config = dict(
    num_key_value_heads=4,
    head_dim=64,
    intermediate_size=512,
    hidden_act='swiglu',
    norm_place='pre',
    positions='rope',
    qk_norm=False,
    init='uniform',
    init_std_qkv=0.0488,
    init_std_down=0.0,
    beta1=0.95,
    weight_decay=0.029,
    lr_head=0.00652,
    decay_fraction=0.669,
    dataset='wikipedia_en',
)
MLP neurons of a small language model. Each row is named by its layer, matrix (down: output weights) and neuron, and shows model dimensions 128-223. Each number is 128 + 24 x the weight over its row's rms, rounded and kept within 0 to 255. Numbers have three digits each. A neuron's up and down rows have the sign that makes its largest values positive.
A block is one neuron, or neurons of one layer that tend to fire together. Before each block is what it responds to, as a language model described it from the Wikipedia text at the highest values.

Responds to: Adverb-completing suffixes. Final word-piece completing an adverb split across tokens, mostly -ly (final-ly, particular-ly, alread-y, alway-s), plus standalone adverbs like also and later.
L4.down72:164129126104118140118113126100121228116119104145105116158116089210144135111108126102171144117135137149141127121155085101118199186134138126141105137111117125121154140122139152116160156164143122139141100148149148115129160136108120106148146172084126114151088102136106180137107136110108093124
L4.down93:130123181095132149118143110108141100132139117134132125121094146098114178114140072143124167139153081163114126192134144147117137110171127131151107110089116106151167099125136090116125114133109096126144150107150124161123148122127141120128136133134116132125097142094173117132174166100089158113
L4.down162:147130106132104118139096149153114162153110194158156135116128156151126131101111133071160110167108100125142117161140139129131113129146132143122140146117143113177115127122098168130163115121120128120095137164131171113145140146074128140109135138127112166120063128121123129094099128108135165178
L4.down319:123152134135143151157120144122142155104067113139117104132185106119126117131104143151139094147129119121124118147111090125132148106085162166102150150187149106152120112121125088120147128144126169185074143121137149134136157144157148090060163099148148104130140145133110113125119147094141137123
L4.down350:107096120123162085140145108111112153140157151123136150073093101143143142144153143140097130146122132110100122107183112157154173154130156180158111151108124162165112164098109140154100116117157171122155150158145158072089110139133102154099149119142108092140110163091107133145140151111076119167
L4.down360:119148132120154133118109080106166189125139138129066092118125111089125151127128120109106146108118113125160110114136119128097172144114125117143081090131164137116140134153091137078103103102123164128128152076148147126121143102158084140077126121117148127130126102101113117145159108104120180128
L4.down440:116140120122122114123098128155115176159083117138106109122122132129073110162153120082129140141114125101085149159134108093124132104136121108100143122100100171151145164160147142136140149117095148172131149143136138161140170100134123156099148151101149148154178118154109107090113071140146097130
L4.down506:095145130159111122108144098127158154054134166113128137158098122123102148094151141121142178132105129110152151153157108163080120114146080111152115123143114149150132132159107103101108143126118113133124137141132152119113101139107137094105111176091115127104085127098148118107117106148187151098

Responds to: Word-initial p/w letters. Single-letter first pieces of split words, mainly p and w (either case), as in p-reserved, W-ild, w-ent, p-iano.
L13.down8:132094127147152106135120130152110158163105153140129102148136129112108102130149130133112102121135116124128152093124150085176168132149124109135117121157126120122144152109115122093132142112100141140119127144082165160125166172105120145154123158161130120141115126149115129163112108121128132151
L13.down27:095132190130095105109159119092147165113136121128175118105126126152118108146168108116090124156121131105120127145138130149099148119129106147122117130129081115115102134131147071074149121183139119148135176070093143116161152135117158132114146148144142070138132109104108136130113134083114129177
L13.down88:121128136118174129163124141135131255165108118130081170120133090121137150118092130142140148130113135125121123081163129151099131118112147168115115083150139155114112141153098118117147170116102156148115173171091123149160134118152129117120142089137139165167162115097114160147152088119097139087
L13.down129:140114144074118127128095117196082191127092095102137140147113095129144104134096158157137138175133159150141121117172160120123112160122103165142163134151130129147131118145169113098148116084158110136113097093191100168125117171148131129095116137126089133143126149121179102124143068097149160156
L13.down308:129082105112112129117123125126128126137122183116090132123126104129139131158124129105102144155126142163110102102141119089129167153112164133113112105175121150167130092106133127108127140174090127097139172100102143099150167146126173117072115118125148115104170123111134163087153154149106088126
L13.down321:104126163141153120114124142120133172162097106088125101133107087168074145144151128122126141129117115145157110139123154127151120131126115095126141119141118141135191080148062113144170135119139098148117108158127144136161070100107125118116126132139128149145145182140088129158119145149126173128
L13.down346:121099153131125133205120124156144185133154134097126158107172111136129127133153116109129105069147151055119153083133175113124134118117137110108147160140127154145114111150105145142136097126148131127099158086153123155141148140123116124133129103087127094098179145118100163129157155141138134183
L13.down475:144111119108124139130109138148123081146129135141140148109158132076097077107187081159093182102088131148146151140129114137115145126132129138150124154140114086122111095096157108129131133119099181118101121111143146142124112104141116091154167158133099117166095113132139137125123109116156130117

Responds to: Word "as" and word starts. Mostly the word "as" (As a child, as well as, selected as the), plus second pieces of split opening words like al-bum, H-ow-ever, D-es-cription.
L4.down12:091113168092115179089131102132100174124172131099112127121162117132154138111145128134136150153125148143122154120130145087138140173153102125140098121130122146099148167139153134085094158129160163142170139133132126177134162158104149136106092142114125150148190117162110113109112117140116103142
L4.down34:106165117141153150131147124128173162117126125097099097103123121159095114124121142157141117148143143106150166159105144146104118121093140104154151132142118131133151113112152157099111158184124100079131135126130121135146119126133155151077106097131100171132142104117158123138172124149082135143
L4.down52:138150102128141097104099133124196118163158128153108134129095130104145137159115086112126136099110142098148082152105166123132123091154120123165137175124175106115130128133126108113123120120129140133166112118169127123109139102102156135102153146128150107120149129054119134123179127118122140133
L4.down300:133162146116152130153089142151131097144132140140165139097147151124149111121153150168115150118108100131134134152090142168120128163093102133138129118116146116142115105121109100144056117106159151141125131097115139155139129170174110165110156135093142157109127153182095139109094099095123144141
L4.down332:107155159140102160172119129172122121128129137091142128155162089119118091128176121147099095114173139129148110145137132140122125150090131117181131164134117128147085157137085147110110131143178123166152117155157117161161125145109103095151141113141132106118140158122134116149094134098161131120
L4.down364:134190150099110155099116130117134097132134091145114132149129110131145129138122153113137125118135147121139108142106133112112129173138128155111093115158170160095167149152124086176114094090105141132134111128140141122154159156109143151090128140122128152161175161171120118126136104114112136061
L4.down399:114108100118111141133094127164110101136118127117117093122146105132105185124117144176096133156111175148154115141149153145122099160114130179109176139119109160125108063180160115091104134143146125131130107169118115129149093103100154137160112124140070146122134087128102112104142110155121151126
L4.down505:154111155167118208128143117114113165124175126169156138142143128154112135112115151136072155097130110145121133128151155174090108170119099110125093130127126120135133119094086118096118130145113123107114082118124107136176179120117110143113125157099124147090112099087140149151127132130189156110

Responds to: Second word-piece fragments. Short second pieces of words split after one or two letters, most often p after S as in S-pecies, S-panish, Des-p-ite, plus e-ach, e-ar-ned, Gr-um-man.
L4.down9:136142151129130097119080131118121145105153146126140116191149110143112098125115130164184167087127162128120109145140117121115108101129163133139122119142103184087160124115105167143178160108121161136136186150121125157155176116125090127155125134109127142118143116128147113152129187113153095097
L4.down23:134093134141116124117143109098157134133108154150164165162118124143122151095133133127119093113166118146130054134100074105153112156137098133151157125118105126153137149105150166106131160122146121121116094135138116127135128137152130132144086175109091121101122132142147133128108149081161113092
L4.down25:124131129109088078115075157142115163096172159119097100112110151160132148126100140099147113150167097167121144100123111138091107177118072113131143158109131136115174123085100176178137153176135098117166140138100108146111185134119138127145112129108109149124099119154130158102099103120157113161
L4.down77:091106138187109107075136100105082148098118107101112122155116131143084121133107129095143099123106144109134072105119082123107113169089109196108114138117119159140179148139102132129164132131130143135149154153107145139126149123135157103119121112075112121134174113152142111114147121113116126121
L4.down181:142107097161155129159097144123152111110144126180125074119118068165121116147097111136163141103152142128200146145123125144182091103153136122109142123121113144161149120181136130138120124133139150093145152155168126116111159119086130075091125120140162101109137111124129147127164130131127087137
L4.down254:135125102158122116104109145126114083048157122135150101150113099109144129083162139137135139164125102155143125127080123148123147135125116137151091099100130115153155122103122179111119118095104172165115162106100099175123104146161162135170114161132125098100138169119118125113125129158088162125
L4.down287:080128120142121107074142177130111142158102142108130097096119175146119121164118160117112098129078147133179114117142102118112198134132153145158173115096103120167091185138148148166099132076128078141101157137125120137112173106129124082116108150137124141120140143112132135123105149104112080164
L4.down434:157126142140111097073128151134132106181141104146122127075129106117101147155116105104137133104133173126105124163149164086133134129167120101149118137091134166151114102141103121138128151140117169105154136089119143154121130082173136088165122128146137122095145127119109099162118118157077158145

Responds to: Verb-phrase lead-in tokens. Tokens right before a main verb: infinitive "to" after verbs like decided not, forced, ordered; modals would, can, should; plus "he/his", "-ly" adverbs.
L13.down28:117111116132140091142187123147153149111124130137102120143128145106136151107119104144123120124125160124142094109147128129119130110090149147094116130132102129131146134132124107142129142131160098128124105149141121105121171102097097126133095104090116131129134191108140131115150136116105092112
L13.down95:134120151126125136136130158137136203141154141125126134130131124122111141121155144157102185139104123139130170162139156172080121160126135149188149122110117140133141088154156135081085084080144152099170119165137084140121154121101125123111123092119145148133123157129154156122129127141109123127
L13.down97:143152129142126121077093129135147162147175131128103133116087139092163119108155130143097163135152105177136106170117128153083144123116151153121083143157105157160163139187132112121073118103154123126116128130135133115112091102100133126051142143109140092188135100151127117126150131133149144115
L13.down111:137136114110112140128166145156112138131145122092141138099148124156125151086113127123118119148149110119138146077119118128178126148115119106141127161140188116119130161144118138139129100150124115131150136138156133117141157171110135130173159091116157153116137111107168141106077163109110140106
L13.down166:137088132106086146123142162103144209109109086144140148116103116103141152113125104123132154103094147100141118108172154124085103121156116107134141125109157101136151148124135115191116129125119086116165170129141140100131093148106125170155121147124136158134146129082134138132100140112136152106
L13.down178:088121158122115159092152089076162183153144107120128115079117178120098127147179143172158127111143121087145117105140123144148110124138125115127109169143147121111091097108097104099100108138163129131152129128143120169138135113139097174157124167162121068136105136099124144153105116119123157136
L13.down279:169104104141086130067135116108160205148116142157118104101111117128091127122101113122140122129124122105097150092135133147103127136150125146118123132112143156147140167104172114146134120113126134130130110151143157150148106127119101145144139095108112114138149125110165153171125118125144138125
L13.down378:134130131096157109099108109112092144134147161127150110155146092079162090142155130154136121137109139138149139108139157117087163111153121129114158116142126180115163099095133146148153131112080099116128174098151092116146059120134153154128113136133153136175104168137127126116059087152123141103

Responds to: Split adverb completions. Final word pieces completing adverbs split across tokens, mostly time words like st-ill, n-ow, alway-s, alread-y, gradual-ly; also whole not, also.
L5.down305:097115125142170100132126079119122162109184145110127118117125133126129136098147113080125137134144139160186085115138119111133168112154132123164132106139104160155143104116089132092180096149118117125147149154112147131142142141097081095182114176118123150098120143090096138107117154138081096151

Responds to: Adjective word endings. Final subword pieces that complete common descriptive adjectives split across tokens, such as up|per, sm|all, l|ong, Bl|ack, Gre|en, narro|w.
L5.down257:126092103145125107136099167119119124078185139155119142142134136118147140090119114127139121151121071089150121131155123131090105099149109120194148140112146124143135122091118093154149118170121115130136148163115144100153122137099135134158105158132090152097099151131055161106110085131147118146

Responds to: Word-initial Sp/St fragments. Opening fragments of words, mostly "Sp"/"sp" and "St", plus single letters like P or F, at the start of names or capitalised words in lists, tables and headings, e.g. Spear, Space, St Mary's.
L13.down9:079126125102162156103145093134123140168116114133174143136156141136154121111147155164127111143151168126139125119090118099112147155092123093107141144139108133085118157143145152120153135114142143158137154076160162106132125115096168138145120083143141108139135111156128096095145116121128165132
L13.down135:133161092132117109130164133120161194125074053104129136112114120112118108136107118149142114136146143127120108112145111138111119121159119123130099135104148143147152100109153124117119148105060133141105106129126138137131096109129117125113157116127144112145155096109139166161180140100128128115
L13.down170:153144177120122123103137129147172158106132123165118162111164147139142112127126083114117149097151103129079111135118129123100114148127133123149150135165140143093113143086139120128123097143120164120096087143147134105153117125142176158135120147089142094113121131118076114166119106111158108113
L13.down185:153156173100125114095176114117109134135148123140104096160130105151114090116070131131136104157164111098135124141104116112143115135147092114144116123139133167198110149122150119134142139102131113098154130108083163118110118199107127129180122146153125144137099149154130115160106129174112090166
L13.down187:124117099111139124170114072114123108166088106132133154159066107108096136130132126135139140162119113141145152156115112100094092145150140089102107107159130117117127130149119149160099154145092107122123119155140139164161120147123156115106121084149136135137177082099108112171139152103110147111
L13.down189:131119160112166119105144092105154123125107121151119139159166150151122132142129122162111140122106095119107141163156131139132174102155104140156157135117150123128114121156103141152152094129149090119166145139141126181134159094126128118122091102155178185154132140132083104133133084140103111086
L13.down250:106114124150105103129152086109136140119118122129130127117111147141109117136151116175085141124130121135107108127138141091100088135163132167085113077118106143139157135067149108103120138154101127118146161123105119149132096093084125115174149154109154150115112135100126118133140155143139127117
L13.down391:120116128127159119115127139140093155120127124179162147090146109088109113120146086112129156076118119107153152108115103152120133100119132164132144131130130154072140102131137154093158112162123092137152080121112134164165122160092139115115107100121142155095159116118091097124155115099120141140